config = dict(
    n_layer=20,
    d_mlp=1152,
    attn_scale=0.0884,
    bias='qkv',
    parallel_block=False,
    init='normal',
    grad_clip=2.0,
    train_tokens=283100000,
)
MLP neurons of a small language model. Each row is named by its layer, matrix (up: input weights; down: output weights) and neuron, and shows model dimensions 208-335. Each number is 500 + 25 x the weight over its row's rms, rounded and kept within 0 to 999. Numbers have three digits each.
After each neuron's rows, "fires before" lists the tokens most often just after its 100 highest values on Wikipedia text that the model never trained on. A number after a token or word is its count.

L16.up395:499514477548475470536482496478545491516516456493507472485507570546445542500481467495493516494517504495528481528436507545490492535524514491540492488499551512475494485498503481504454496474498465482475490490510494484435484494497515510483501543496483510474490495488495507518548473465476494452489462492497470476493506522504501458501474499504509453481530509511478490477480515466448534504576
L16.down395:533506529492523547478523479530452534527467492506498491506504500481519469484462469452476492471509514522540510472487567526488533497494519482511485502494521486501483510473531464531512534503504519519513494446529476524489465466535508447470498484535551481515466522585483542521476488519471497520496505516506495527514514486496473565474508552553522486501499492484558499493470515525483531534492
fires before: " " 57

L16.up643:498466511481504476496490540523540514493437465487497474481513512518529485476465532518481496535457494515497510487492493500516522508481485488478505497498462467471515510509509505517482522500564526570501493533498535497514514462495509538533487481457521542504519523575499514487485541467477507530485475523461520491512499527537520516495504499506468475495472513510538533509458472538488504478526
L16.down643:498462519465476491487473483511528521509523448530534509535545512473539498482444514503530508474482469517473469475535525507481560472479513441507478497526521504521497489528516507498507507543493507508520489531506524497512502481525491505509456477512499481503530520517519578521469510465471485506446509501556513491550452474472531503460498511476524500497510472512456473512473516517470536475524
fires before: "0" 31, "s" 8, " that" 6, " to" 5

L13.up216:504518490512468522496502480486491515503492519481537492475502532474488513502506502513487488483480514487481525495523497527498518526463477492508507441524512505517510465518483504509481503476531457477507459478481550508535551514506476512522550483538466512519495502488440522520492473481518513465480515500510509500486506460481540482455485507471486510496458501445519483525499513491495494494516
L13.down216:483498524527507510547527536468502516505474492512474505484509480519480494470502495507520488500487479484490486505482494468521522459471520507547493486469562523497508495515496528500511482528506516498534508480455521492462507533477450521518502516506522521515510470483521510555518521478550497513512504522464497487461527444489528498499476478495480496487506500539522507460491523535472495506494
fires before: " |" 27, "." 24, " " 12, "–" 5

L16.up597:503503505479521483438496498520482488462507499461522506513504491529479493516497514503538518478506539536515535488527509502516493504507444452478509537504483499483463478478519507520473459472526482525497480530467461481444470495497530489517511470487500547531480547475565492479500513501528481478512474398511503556475484549480498531515513516501502564500526502480416502503517552471476465516492
L16.down597:509521525490497484483454421487473490507534466505514483524496521455521512471537477499522527542469533530469485514521509510469500553477455407468499519487523482508541533468503488548475511504535514503518487488472491481477502516457519487518497522495529510478447483483535502536518490474482509515524503480517522520489536502491474477505494480535495494494492507509479462525532494545468500538519
fires before: "1" 15, "0" 13, "5" 12, "2" 12, "3" 11, "7" 10

L14.up439:521533515489494494492523524508499513529495472496521481509468523488509501495499476498474498529521442456514534542484470469485495488479542497469524451498502489474506519476548464548541524518503545531497467479449495559474492469497487514479511481493524539464508524541502521483498516515487482496527487495489499426494537528479530518532461518470504526534478477471498534500526532574473503461441
L14.down439:481557500520524455511499503470522545522532472500547464468490519509486513520478494493516534490525509477499488507514481541488488526542465507507501535489473529504507503485487466514497497524468473510496472504521452499496474486480489526508535537456547496500471489509525502526469469455529505507496520502445514493484516489502519473504486484500516484491535484492515506484522482489490517527477
fires before: "0" 51, "1" 4

L14.up496:440474545534463521506525484482512512463484486502492485477486511500490485525512488508475490506500549510493463530462542510530536487479543483497516510487511495466466478484489447477467493502523487525452483543493499482548496475479497522520496516465521550543471507542468498555511477500467511521477430480499478504535534491501513499533489522531563505484527495481494467520511533475530495481510
L14.down496:509504483501496468478453450491531523496502516496572480449500543507516521513481506518525543504502471494469508525505509554468500539519494506440525463529512495518538506498505470472507561538480547544523483552479490527528505494492467496526515475509494495488498484505499509511513498558526484529508500492455512535498480499500500516504515505517496494481498518527511427508547519544488521496519
fires before: " to" 48, "." 4, " into" 4

L14.up880:490492512512497454539505488470538515511488481486526531531520510469520494474488521537457493525492543523521502524492469539455467500478511457493521513527500490476507505503528526490492498491512508465521499471477508517460452462509482536487519493527507515452505488516514514507492486526518531525500498492487522537499428522530533531536495474525496473512501557500463501470457517479534496503492
L14.down880:480487526525495463492500489500496491550538450522489469481509561488515496526505494501482535517510495438469511481478495516518540514464526479466500506523521494504506508514497487485497504534505486500460453504554508480492516492488474517519516517489507526494492499521468552509536497536484512447497473500530540516489548502517499457538504501454492500518500518510490518489517503510534472531486
fires before: " " 45, " as" 10, " in" 9, " with" 4

L16.up1082:507512497472483499537503517467516511511516521487510473531522523438487502469519485500521492498483597514466556552483472528478518505520479485468483499448516496515504523503519522461496464490485508523489512536470571469465490464468482467513507485474517541440543508470474466478513487519480516489479504514488508522525506465555509517507511506530478498499485513474484547503524501547504516528517
L16.down1082:535480479509448497529468497499507541502475504489525482539522515510480495457517460501487487564513489505534509520478489510500503528517484510493542530522535531483520524518511487502497526528469505487507612476491508542544448438499484536463463481499526490534502489490482521516499505503530510522531543483511502511526477505466526516529514521561493506527503535543519501471495487520492497502466
fires before: "\n" 90

L7.up316:501430518463511515503503503496505516531517506530500521532505451506505471510521524472556510485490499508497507489502510503499502488511487474448501484510538475492541459531458532496492468497484504518506521512487542481490518430500481508549455488476503500490490481481491503537479490488503524523530470498475520489502510519500466501557477489504529498486489549502581474522511452504530525525502
L7.down316:518473521478491494472552441483494512490514538518485514499524459487474484511522493458461480501496471470513486492560496493466484510523493510484515479498497519508485506484444490533521520516494463490514538507501529530529540525515467479491491505500510524470520527488465516446512487516486555485509519487479478497504488523545496508532479508505528531436486470491487509505492551483521546517498
fires before: "1" 28, "2" 17, "0" 17, " to" 13

L8.up731:496451501504491538514491462499526514486503516459509524526458522474527512502510483488488468499486512494455508493520524511474500529496516515518511477520515466490499501494493516480458538541492530511499499481536459509495425527494489461500483495472479521475506491480537493473523482513483502485487500499501511460518466503479512521482494526499505533520526496432463505523542513473444500483456
L8.down731:539504489490487523485453503474505477507520522489487489510464464496525518499530516497523545499477515517459515500513484517509534574500521535476507479489491470448485527476485461523506503513489492490487442487442498470523512493487473493527498474512487498505475514517537488480506490487480514537497513465502467473508497501496495511496524532505529482518510528493500502510491471506538517498535
fires before: "." 20, "6" 11, "8" 11, "3" 10, "5" 10, "0" 7

L13.up186:485484502499502544493472456489496502460510470512520472482507515511493476515468502500534471500523490506475476473507501463501474487485475493509504513509489502488499472556542525532454477478514523466505569459532507508469479500455462475526524490487526476524533508470533523514523504531481491483493494439494522468529474486515518490497518519476528467494480471493521498472507527500454523525524
L13.down186:503499490526546474530481514494446500498490547510516550532513448520483504507479537483515490513535495479545533483518525468501501477475451485520500494531506464485473473506489493525507515467506485479523515548473505495490507553502486490506532464473496531524492478453506502511508485454523478494474539499515468470486487488525531546517494493546531473505451515509470499491470501508508515479511
fires before: " |" 33, " " 25, "," 4

L8.up862:493514515536500518504495501477521513533500485510551486534499535477466471527499449497524508503498479492458520531497487469472476481468474517506505476511474521512531491480564525513464481539535521446533518502520534493518497500513469488509531491450426506462497509551491467478471497473490491505511495519501491525513470492499524476484503528508530498487472507488534481490503496481521510515523
L8.down862:512508498519471432481530502486540475529496503508513490478466494523510499525522522529509514536475474511507534543503511512491480494541503502489490510497491482520488549581528506512539541533527501551504526530530485535478437460472508472501512465472457501493496519469479449515554498458560456462496494487450525525510498511511486515506492487521498490475504512510498493504533489502489500530450
fires before: "9" 26, "1" 23, "8" 14, "2" 8, "0" 8

L9.up642:517460499442492494494515462495506500490515482439520511533537512457466490558529470493541498489509496506509467524514534497544529510512504505507525519508478482485477504493532516512471501440428520507505455497501550526494443483512492501496492483442540536515465531487472506492517471491510461502508481501510507444510549514495528515508478461470516513510488497519473492486533477507499538506492
L9.down642:441500511482512501477563526545516496491496489427499530468531516536510451528534454496508480484515498514471497508501517498517466474492512490519522486515516506524452492479458485505526541492524506520488473485500501485492484542540498539528505552523499480544523490520490550478509484521529501494567501498496527521505506478485473513522517533492514517520498459464469519451546542486504525503439
fires before: "0" 48, "5" 8, "6" 7, "3" 5, "9" 5, "7" 5

L7.up888:524513519518498551487508506495495503558464515486545519548425492490512495556543489502490519479487529483534524515483469523454516548471462529494514469480554513523497494521457531485510498501485458508495523445507527528491473516479552474509528469479495493464509471520513460526463524512514498451490511513485497510474500524537442517514496465510518499525506528483490459468503472476490476547536
L7.down888:501562474478488465590501523496476504502512488475538507509458544485491503474485508530446479517500516545510485506527519487512519502504497456531492478479500511485493515551519521444530488514452507482503508469498505515497486499468471468526567494510471510484518470547485486554454476551505517491507501481472487498491469491520514498526480487551490488527527514491509475478474491464464499530500
fires before: "\n" 68, "American" 6

L13.up545:474493520459470529565489483507498507437541476541510476511519498540488502457494488512489511480492544535495503571499497505479480466524511506464510473518538506461527499494498529568489510500485497528535524493456515468542519467509547471502493515448552504467459480496467533511490529496530486543561497547419552501521552479556512485486471516464507497486510518526517475516569461501494476485500
L13.down545:479490501521482499500504521492473562508516479493510482502481498527517505501551546486475512504519484560496488512484509508518525498525505504447459519504492500545452485458480456508501529466466504525490454453475470505503509492513525535522522482497517537530503531508447524484499540491500476537520532499436435506498556472481539507494555483486502513521559526514442482501459505514509506456500
fires before: "1" 81, "2" 17

L14.up263:502467489468506513484503530490489501552507504506518468470511506480538498535534532529527506494510496549461495483486467494546511496462494467498442500484487512485482533543496501509514458468522514509536522516484488511534488509489519479465460471495525492518498516524517495478499496516463501520448509482525496518509476513482489490511504513483533482485516515498495490571512562490481501508504
L14.down263:472483524503507517516523508496530546496473473531527497503500477525485488500503492482510534500525524547514528552469462483521532463501496466539500503524506535488512505493494462475503521493545522522491552506469485513507480507468498495521500517508502433517509475493532494508488542523467523490494510498545499477492489469516519499460511479486522505522529520466461521495481498546478485516451
fires before: " that" 42, " the" 16, " a" 5, ":" 4

L7.up545:502478544544510509483493476433528527488524533485494499545497486493470497476510483525483473546486497516464491481493488502487494498491503484510526471485474509532534447480510513492492516500473494504554469552505474565461469478513518487519488508524491491490500468490557478485551511503487471508525464519480492486507490469523483487478483551537530527477458529470529488493499499473513489514497
L7.down545:546533451474497533522455490465498498476500471508537512497493500513511478466502504495471518528501500494516504463505508497515521495501531498448481442486527500489524541539503524473492529492506492507466522467496455498511496489460486490504506530491458523491491505518447521447463509507528476515499538511506502487519450485514482458498501497445506483503517496567509527494484468504499477541498
fires before: "," 16, "." 16, " in" 9, " and" 9, " of" 7, " with" 4

L16.up528:470513537453487488474461492477521502497507520467498488486480496534508514521531509502495508474531517510511513489456511486491513518456460469534495487507481469477484521470495503575505516529510487462460516481481481458491478517475511505511538462502504487521491478483517479485484476494482461530509497476524510532504510561517516541519510513469531531493552474504485495477499491495502533482559
L16.down528:475521532526457531465535522492531474483511491476461497514512434512543529514489498467451466498484491517498521506485534510467492513538478509489527576459484546521513436492472485515535525461478495456469535487525491502491531496514491499514470527530520479490514465485478513501482542511532492501498529451481535503517535484502533538495527472507488495530493508485490523490515488517515474481482
fires before: "," 71

L7.up691:534531487490417481487533520560560500518519505517517516503492502512493511487520497488471446527524478461484475529487435459506480514465464486485520477519483506483516519519559493480501481502476481506469498537523499456521477525426525469505546522482553500485482449515529492518469497509491511485524534545486514475468491492472534515482450497506484477496522467504452511518480504473474517511510
L7.down691:491508518494500493482529564510528483476483520492522514447462531511502491468517502500512508556496530507484489539485514520491518460508481489462490493511537498536520476510491503552492469528541450503443487533526522475520502540545485500485483487498467501520496511462461513480498509455540481514480518471535492516512492544501505478455483524484489513504500519479503473506511499515505465489519
fires before: " |" 23, "," 23, " and" 4, " footballer" 4

L9.up316:512514502501511467525497451506489505539470497474494498513467467511494487510528492453487451489460516523481531469505509488495497537511468488527480500558506481534503507514525509463568494484527524505526524480512488503482495438527509527489482551480473496453496492492493504492499524509491494484499485549506529469475490495501496487504483526506525521509472521461484542503525454492518450500459
L9.down316:510517513467513513451532493501492488534459509492528474485484504494499458501475515491494500512466528462487512484477529545531529504468497538505508498472515517465487486468479430488528485515535506530480461498520492482499484479528507539489505499507486515524485543519513555483489490502538471502504502486487526522489505495495522458499581506482503502519508513502516505524524500512453541497538
fires before: "9" 41, "0" 21, "8" 8, "ys" 7, "." 4

L14.up461:466467524510521471467461519492464468546465454489510473512485511505517478501480494524483515510531486503535508518486482471521492508463479478532472468552538494494461515504505503534472525500531493465467488539532511454542516489475509508514501515475540511507540510511508513480487478515529526532480521497504475481507476490443507489486517483481526512516472464503447477519539492503507515494522
L14.down461:520480494501483486497517527521529459527480498504469451475493495455511499495520490478494515518482524503510518527489460494484515507510490514529516468540435479511503497514498451502477509510503460533480527490531515553484538516495488500490489474524501484533480456558501493498507521518516544517486540478532534464512507477486484522486482501508491452469480508489504538462490506510511466500465
fires before: " that" 26, " to" 25, " the" 7, ":" 5

L16.up458:451476497497513511483486506453506508496524505502499487445495551486502541521485500512559503510518518494532482502461498496540518530526457510531511488524501498563474524465498501541501467506455469530533509522498467470513503455523487486455470487469492535507478515525527459491464530474480471475499484504493496541514522475456493528533477466485482486494500507529503518507503494488514535472510
L16.down458:527499507441526448512469473471520521480549490474471500501475547475512491497505497470530507475507523456446455510424500540529494514415510483534503496495475500482464506532530459462528527486504497500483473522515514533498531515541564503492488496481529483474519517479525510494447544488515510496522468503502543526475506467468450501532485492477487494459467498475482523506525505518496515493483
fires before: "0" 55

L8.up974:476481504513494471540456492491512480516489516550497489483521479535460480468494511517504502491535529469442492522479545489498512489581487471518541488524501469478486501546503490486513458540492513514493517444476493472470519509540540523488511512543515494508498506444561497522508512506482499492475508484484497506531497463502511470462460507478497505479533511499505514506481482504468482481475
L8.down974:549536531506487488510508530490465520478492501500508488488518528486506520492504453518482503431478494546462482492483505499460511494501487453468517480491482517494503445460514473545423475515507514488443555477466529495523443504469512504544511512494485508483485531471535539502446525524490490476520558495516472486493508503505497472497515521526482513520507521496467474518456527499501497489508
fires before: "," 29, "2" 19, "==" 9, "1" 7, "9" 6, "8" 5

L16.up523:530510509482498566512525490493463461495488507455510525518519508481493541554554490494512476495492502490461504523497519497484515533481456512469493497495506491499490504455517517493510508505501529478483501459533527495504511524497509502499545493460472507487478525505490533525469533529503499482473526512487510524446539541495533528513507553488516478504484485492475479473517493444495519498497
L16.down523:521505535482537482527470489505515525476516543527495481481448528489464476444487528493487495542474486513469506500462509508482536518473516465498511512487542479493473475513488472509496466507469481481543584520534504522531504486499494517456533461488510511507450499527465524525523486501500564502463495496540554469492458511517508456516483453469503522479515539486508525523508509524498463418511
fires before: " |" 69, "\n" 16

L13.up1069:510490472515489506515470466526514441512522502515481489494523472501509527486476483472452482528468498494525478461501478505502504475573489535527453459516520492460523497459499466542497469477486491514543476473495554498479472485487491495504478444515492476537492538531485491553473491516467517529528531471492466506504493486473486538496535468502482495529528481496480508502523504444488532506489
L13.down1069:491446465477483483522500508536489523520495496526464509495492480499500533487480482495482477490515498516523481474484502488518475472527501469491532470470477524515494488493519507488489506523493463484507562481503466492554519474513504466524501541523454519494477491485502484507519493513487514483498482478523484468523451473525520533528527522544477534478478449467511535534527529457450481528455
fires before: "1" 41, "9" 8, "2" 7, " been" 6

L9.up1059:500473516465526533525498504533464498508444467485534471481492519475452524533549474511519503508492537506458524526509495532519533512507519476526501521525540531510480495497484496520508481490443468501499502493495542496517510521536544456544527516475501493508481505491509505517521489513484457492516481493451446486494530468483488506472520492524493493474502536506516499503510522502521486504466
L9.down1059:517511505527517480499506491524542514507521503499510495495496488510476496467459518478481503472506501511517522471502505530484559490497466516458512521490464509507500476461433466460464508491487513463493499500493491530498530470514513508561521496504480503447521517499512452530555469531497538530519530502466469480502475477550481495507522463511540499510569521485449485530490494476516473529486
fires before: "0" 35, "2" 23, "1" 22, "\n" 5

L8.up593:554500478507513487484523518488533516444487507535493493519480479520437471520497473529462510485491503517471498486528497534496466538452441495518510492480507508462456489468476472498505491493496503513488498546494509523525490497504530477493490502507531484490504526495505480479501514509491495477433467502496495526498521480558510483522451515501527528468502507504512522488495493466535489479455
L8.down593:572514482490517512480472499481472466445525465532477469471519500506481493474486463497526492462492526491485527514525451509512487504484462501486482486488534467484527512543502473476479512502540530556506478477467506540480478509510479517476485483477505496521471508491537537500525503509539500540474524492470500487518512497488493487487500534505524494518531515527498510466518522457536512507510
fires before: "," 19, "." 15, " and" 9, " in" 7, "s" 4

L16.up377:473514464508491494500474446498483481561515521497503495517530485464477519493511458516467511474536550494458511542474501482453487548523503500467494482540493500526538519485476522504438458469490493504504486483492483457482498509453455519499481509480524528477524531502475458502530496448513520498498488482515501498504502469469500501460496501511471496490534491528500471502526526501489520513462
L16.down377:529483506531467488524483489478487537486514516513488474532469481514503481528514521507493515509517490505488473519553535487548524526512499528504512505510497505471529520502499520454514515513514521523479464524494473528488453481524509448527531513513564509544473499460491496511507501497491534507469562522514517494481449472499547530501443507509523517524520532484498512466540502514511508464537
fires before: "3" 41, "4" 15, "5" 14, "2" 8, "6" 5

L13.up621:499495499455493481509458529526506563477505520512544524545501469501502529484499472482524544540465496508522478534503495488470513522496517475447520518470501469497510501474526482455512520494480474508512446486474499515502480475470476509554524474537464489496490482523495504478512535509504525484512494449466472466474507521514452549483472522509490470472508524479496504504464504509483511543498
L13.down621:480513485519489459469521485507511501513511493504526514505500468478535473518490478508524507504481506515470557521505488534510506486519477439464502501508548494569476451494492533479540508527496532502540449491518499487488444511493502498511522463514527512500462507525480522487454509532501486550485505480453458484478534472430506543498516479529498471520486485484462498485491499490489515499486
fires before: "\n" 74

L14.up798:492503480519481465438485525522471509503459465509457501555532497515478515505514499535520466555520529477489496525517470463479492506461515519530506489513513497501507505490538508515505522490577510515537479521464478512524512542483514451504478517470536521507527490518479526531485528545485497520489517534471497525547469487478472487461512445491544505452461492457476503529581469525520455523503
L14.down798:493492494546532483504513495512494551468529505473530526506509539532500518480558465499490529446505546443492455509451486495503516520479482485529506535531484518552479498472522474484486558504506495498483511519481524543516517529472480514524458506536465487531567495516496501503547522535531526549495506451527521467442502489490537502494489485463502471492501484515517522545500509524526510491445
fires before: " that" 20, " to" 17, ":" 9, "ing" 5, " the" 4

L16.up321:493499512496531509495492518467477494484480487511517491511477527542483525507499501516506513496512483531498509537489487506471527499486492522508519472434491463456496519545546478515494509458515505479505496476534522455454497557531503505508509507502458458475460530462467491523519525538504518489488512474504459460525499532505470484508469491507520476485564523467526517489541463491489532511513
L16.down321:478488537496499524505492483535537503502519484540490479512521499514564531510556526498474482565510467511505472534503492485482500508498503515512494477489501513521471544489463508499457489499517523512532494470515478466491505474517492491523495547497476519489461446471526496491480471495532481506505500488514472538476519472496484480433503462494508460545520469502500489469466493513516548528474
fires before: " " 51, "," 7

L16.up418:491494520500527500556446505544511489466516498488473474483521524504488513489518499500515451503470483462495490497434483502549505480467535506525542481498487512507518495494508503488485486469451520516499505498515513495494471502484450499481544540460514444536512481518491484530474440499497445479450514467526453516505512497512491481483514493502492540528509478494508507507506519509506520529492
L16.down418:480461499534496468494487529533510513514508496514448476487515496525577464496492466468472512518457519486472482508492492533560521496461488511477510463526520483497492483527463518488451532525468507538491547466536520520509520533527493510538501504498542479512513485519519497474499502544481482510484499525482498493503505474488508490494476516516522510517459492478531488506486510479475533499509
fires before: "0" 61, "5" 32

L8.up808:513492511508492540572434475483506539528532524506514524497499503513544534512493515476508509508490489508463478494531490537495497515508506476486486466496519479472519456485497499459481511493491496548480522513469520496492499563450487477511511510553511480550532520513491491514501505465510500463509476507487490489490469545496484499512474508531492523548524497531517517528527506500514490496523
L8.down808:531469500534501497523488494448471539514522540474565470484512517530495540488515453458503522521503519508514490459479493523492576492443479493486514486460494494515511490456535517474483522498469500517446485473452505469486519523455496461469538501530496469527452488589525511506528465490523483510492517523517482500454471522466521509496473542527500512506491470494535504471529519502450531505517
fires before: " " 89

L14.up444:459548525504491518517492481501544483519474512501509491517513532476551534478489520540490471537522565473471488516500490502503492499503471494498471519480488529539549457479525484508514479510485479498459500523523536549486480538465492468482471457478493502514488492490502467492513467506546549485482522461484480497488516481505512490503509517480527483510534502507519520531521477491510474537464
L14.down444:555533484523545515461471551494478516513534499511544543506464554520489541511543447502455549497500512510507510513490477540523509495478482477513513498572480542522556528490538525466492526500497508462470539493494486508505502520496490492467509503522444527517512525526528450488515546499475472518477420484546488515504501491494493483451490476508482504509535522479501515496495512493456482538489
fires before: " |" 52, "rm" 7, " " 4

L14.up791:495484473522498505520525489484477492503546560502515479498519498455508514565506459513475522522497490513494506464456479553517457493485510454502525468501494520526472488504491482490511486491500476509469491479475527505505492481513464494484498484495472463498467499517472517467517488490471507482497541530507508554491532503524533476508451548505435516475531557446499497463515495481488541468531
L14.down791:536483512504473487494478567458497536530520484473522515511500511517501496495509502493486506545512481512443505488466464442494498494511457464517498545510506482514513482501516519495491462488533531485490487516519492506504469501496511470472496473512491527513447474494463500521504523512467524493491516476503520464507530525540531500466543506546492527508527472516480519490481504515462486456502
fires before: " |" 38, "–" 6, "]" 4, "b" 4

L7.up904:501523475485506484490514520518493444504475522509508516505534533527512534486501472531515472541502494481457509486522463476500493491442496469508495502490505516501491540525495552498563549480481520513467507468543534497500462497541476520506504519518516492469505524504518517493505516536512468500453481534491533490481492497507523536503480536467537526491495497486509518458500464480499495481546
L7.down904:501487470491484472496544463479490528496453516500518488467451498530530455513516520491488541507503554501520494537502476541501524476487478521496494501499544510487510503475515498484506440494516517479487487509505524524454507527520529519486479486529499499487481495489549497509513512510528524498513538476519501506508499507481474512447482482518478573501511504482538481482538489493500510463502
fires before: " |" 56, "," 5, ")" 4

L7.up489:506538508503491515522490447487510494445480520474486494501543527523473532484504482505498500509464521495507514529499526491508470488524493472481496552548502519500506523523509462517504470455507490491487491494488538502445517542461483518487502457558547507494527512498482445498470551467499511560502474484515487485483531531517511480500513435483464491516516500469465448498534500507492490496520
L7.down489:494489503558470531461513461506530467475564537492543507489472450518537474540520486520490477538481508540516529473508476507512484492516515520521534490463466451552494489496511504519512468497530493545532492526472539503499534515522511481480556487457498493454454491462479505494528490520529510515500526497503470523469477478469516484503480497486463494507489482526489504482503524503510490485512
fires before: " " 39, " |" 15, " %" 8, "\n" 8, " ±%" 7, "|---|---|---|---|---|" 5

L8.up866:494533489523494473517487517500506522461489486555535536458522449472513510496527507472501482529492512509524504504503524532520484538468516511492484443448535479531469497520552482515534513512518534513447506498496503537518464500510488468543506469545463501496481487538476461513527535481495514505462485505486500496518478464518493523504502491509504491480501498531466504490506506529455479491491
L8.down866:511477506473550509484541543462519539479520511452514513518524476534545516519524474468508476503537486510479475506515489532482497505519450492457487499482531516535480463502504493533538524506529506488487507535470502553479515485514466480485479505526527546517467493499529514532517523454516538483499498533506500474477453521486504460492476474521506481514517481478533522476494522529466475481506
fires before: "0" 84

L16.up921:497505473494466510466474475510502490520516531463497528504473510516503474482513474513472481525544476532524525469484501530503478471497524490483516476495542521469520488467494545475514496491483440511514478460502523543498465479524485486527507503483475556455476493519488467497481455466492483539487478503517517527506501524479523460433535517481545501512475498507533472483471499503512482485514
L16.down921:496496498468477498486505526483531466525467484472457537463515476514500513541557475503503464514472479512548526527477501518493505517508500477529507537487494558497501512477510524496509534568477514479468489487512449518527466454508503536514503456498504494475513480518480448505457505483493462534542465524518526505483535516518515501454487530522526497530497457549502509474507513505488552530530
fires before: " and" 39, "," 33

L16.up696:548486538501493453441499529511462488489459496494485470524473498498498546480519516475507489497530510518560487530462487499549484511517482522495485476489492477493524527488532486497506506460494522511527504512488545480513485505550510520509461526535529533495519461484511455544519456479499526497557476532519515478522497494517506515498467479453495450432498509498538513522473489493510518495506
L16.down696:482512474567487488542486468513495529506576528497511506479471532497486479518524487479486497483495516536501522493493535487489513479474452500546488465500510480508507468508483493487486522487506492505564467493478491477516515493534501516520507529524537520520482474536523491477508513527510514515488485498521536529511479475490498458517468528488547500485521507492489508495476541481531529504541
fires before: "2" 34, "3" 26, "4" 6

L12.up1064:478457479575554447519535514463530525472491528468489515464476480469503488528513477491531506430486544507473530523485518517495505481465508496482489523491491479532518533489468495483516474463514515494471472482529512479497507517542444486516512523521512472521481500508450504472535490527540500481503516495526493497511534490513449499544490512518496480486532470514486513531478535497541504508464
L12.down1064:497550522436473500459464488513479458546457497476516512486497499510495487507514496488496511568483485483530484489492472488510485498496477469522501478556538506494498496512512455530487481524511488504505514507468500488480480433491535529509487483527446524489513502498535496536482484503489464537512501509469500515484530500501568508469541478457535534508528509491467534499551473471481492503522
fires before: "," 62, " the" 4

L16.up1011:547485563480492536500510499456511540469478477510507516467535496453510515499532499499542480484543486480448489460483527493504472586534514514476566531556517467514507493503518468529484483485483487502479477506505534524500490471512472483510520516513488470530547471513471525515492496508476531484484493491453488505532504521491557523548491497495529487473541517478489513494517490570505490524455
L16.down1011:522516516470510512474476508528470500514477537477474455498494492499492461510469516472487490536512472515480538502496496502457534523508505473520516452495527481519509512485486486535487481530498500471549512524469457523504488505493504494503491512507482463518514498444461494506526475550546528493503539523553473503477477477521529508489451496512500476477502487529514459536490513508538513502525
fires before: "2" 89, "1" 9

L13.up146:510520511506469484484510515519484519499526519507482541450546517516498494480498471529506495502456518526488494503500468451471508495511418462516499495495501533551486484509494510515494513477502466502508468518489508456505492538492487516495529502482497477454508488561503503581502436431458518474501506502531476469505479457503532474492524497504467470456500514485508537538495468523476489497536
L13.down146:517453490527493498466465556516510533467517508509500461501493507483512456481518504494522475500543456476489468543479461529493507412515500521535481545474496495467469457558467478530488509539513529514538492520487468513500482504506496483522490502523486499508514502510522512456503474470523525501484468531473487521479517460533502525530496504497530512512488482502486471448500439491528486521489
fires before: " |" 64, "″" 8

L14.up301:516542504532511515524503480511470441493529507491482478521503496499546526491518486473494497469511523499484549484541518535468527517514454499460540531492531516543513518464511508477528513481444485517494487508498455507462487510478514525467514475520541511514478556495461487478471535499477530502498513500493435521525534485501524491509486483518545497497495526459510506523530522551484532538527
L14.down301:496549496514512459506470487529497458529523502478509483462517496518474512507496479466513493523488502520507527530518514521522496503504500489474528518439451507495472469495455498512506513513501507507483471540494528480490490487546518510522495511517515475484456542463482492538500473491487506501518520525466515517482514508457499501522501462496519504572477534508493478534511505509469520531518
fires before: "\n" 68, "|" 12, " " 4

L16.up1046:500508463496457527484521482506527524483459561504503514502529502529495489504509487498493469473521521517508489514486478511547513516495491514485517457494502525488525501484476495438509524524491489493493493471482524499500479513520487508515511510493471506514493516509474486507479436520495500499488490502471471543516476524502498500525507465527541472487516519525491495512550467495509467556472
L16.down1046:478506491469475492555506531540509502520485497501500509517486508500567470504505502524548524484528502472513484527497510478486521500531480461551471496550518481503484517549478527477510473475510490525500482481527513521482492546483514495513513452556551532486487471517495463490471477492504517516521506485513487517536532473496488512486471482497488553466502489528528462452507474470511480481493
fires before: " |" 49, ":" 6, "." 4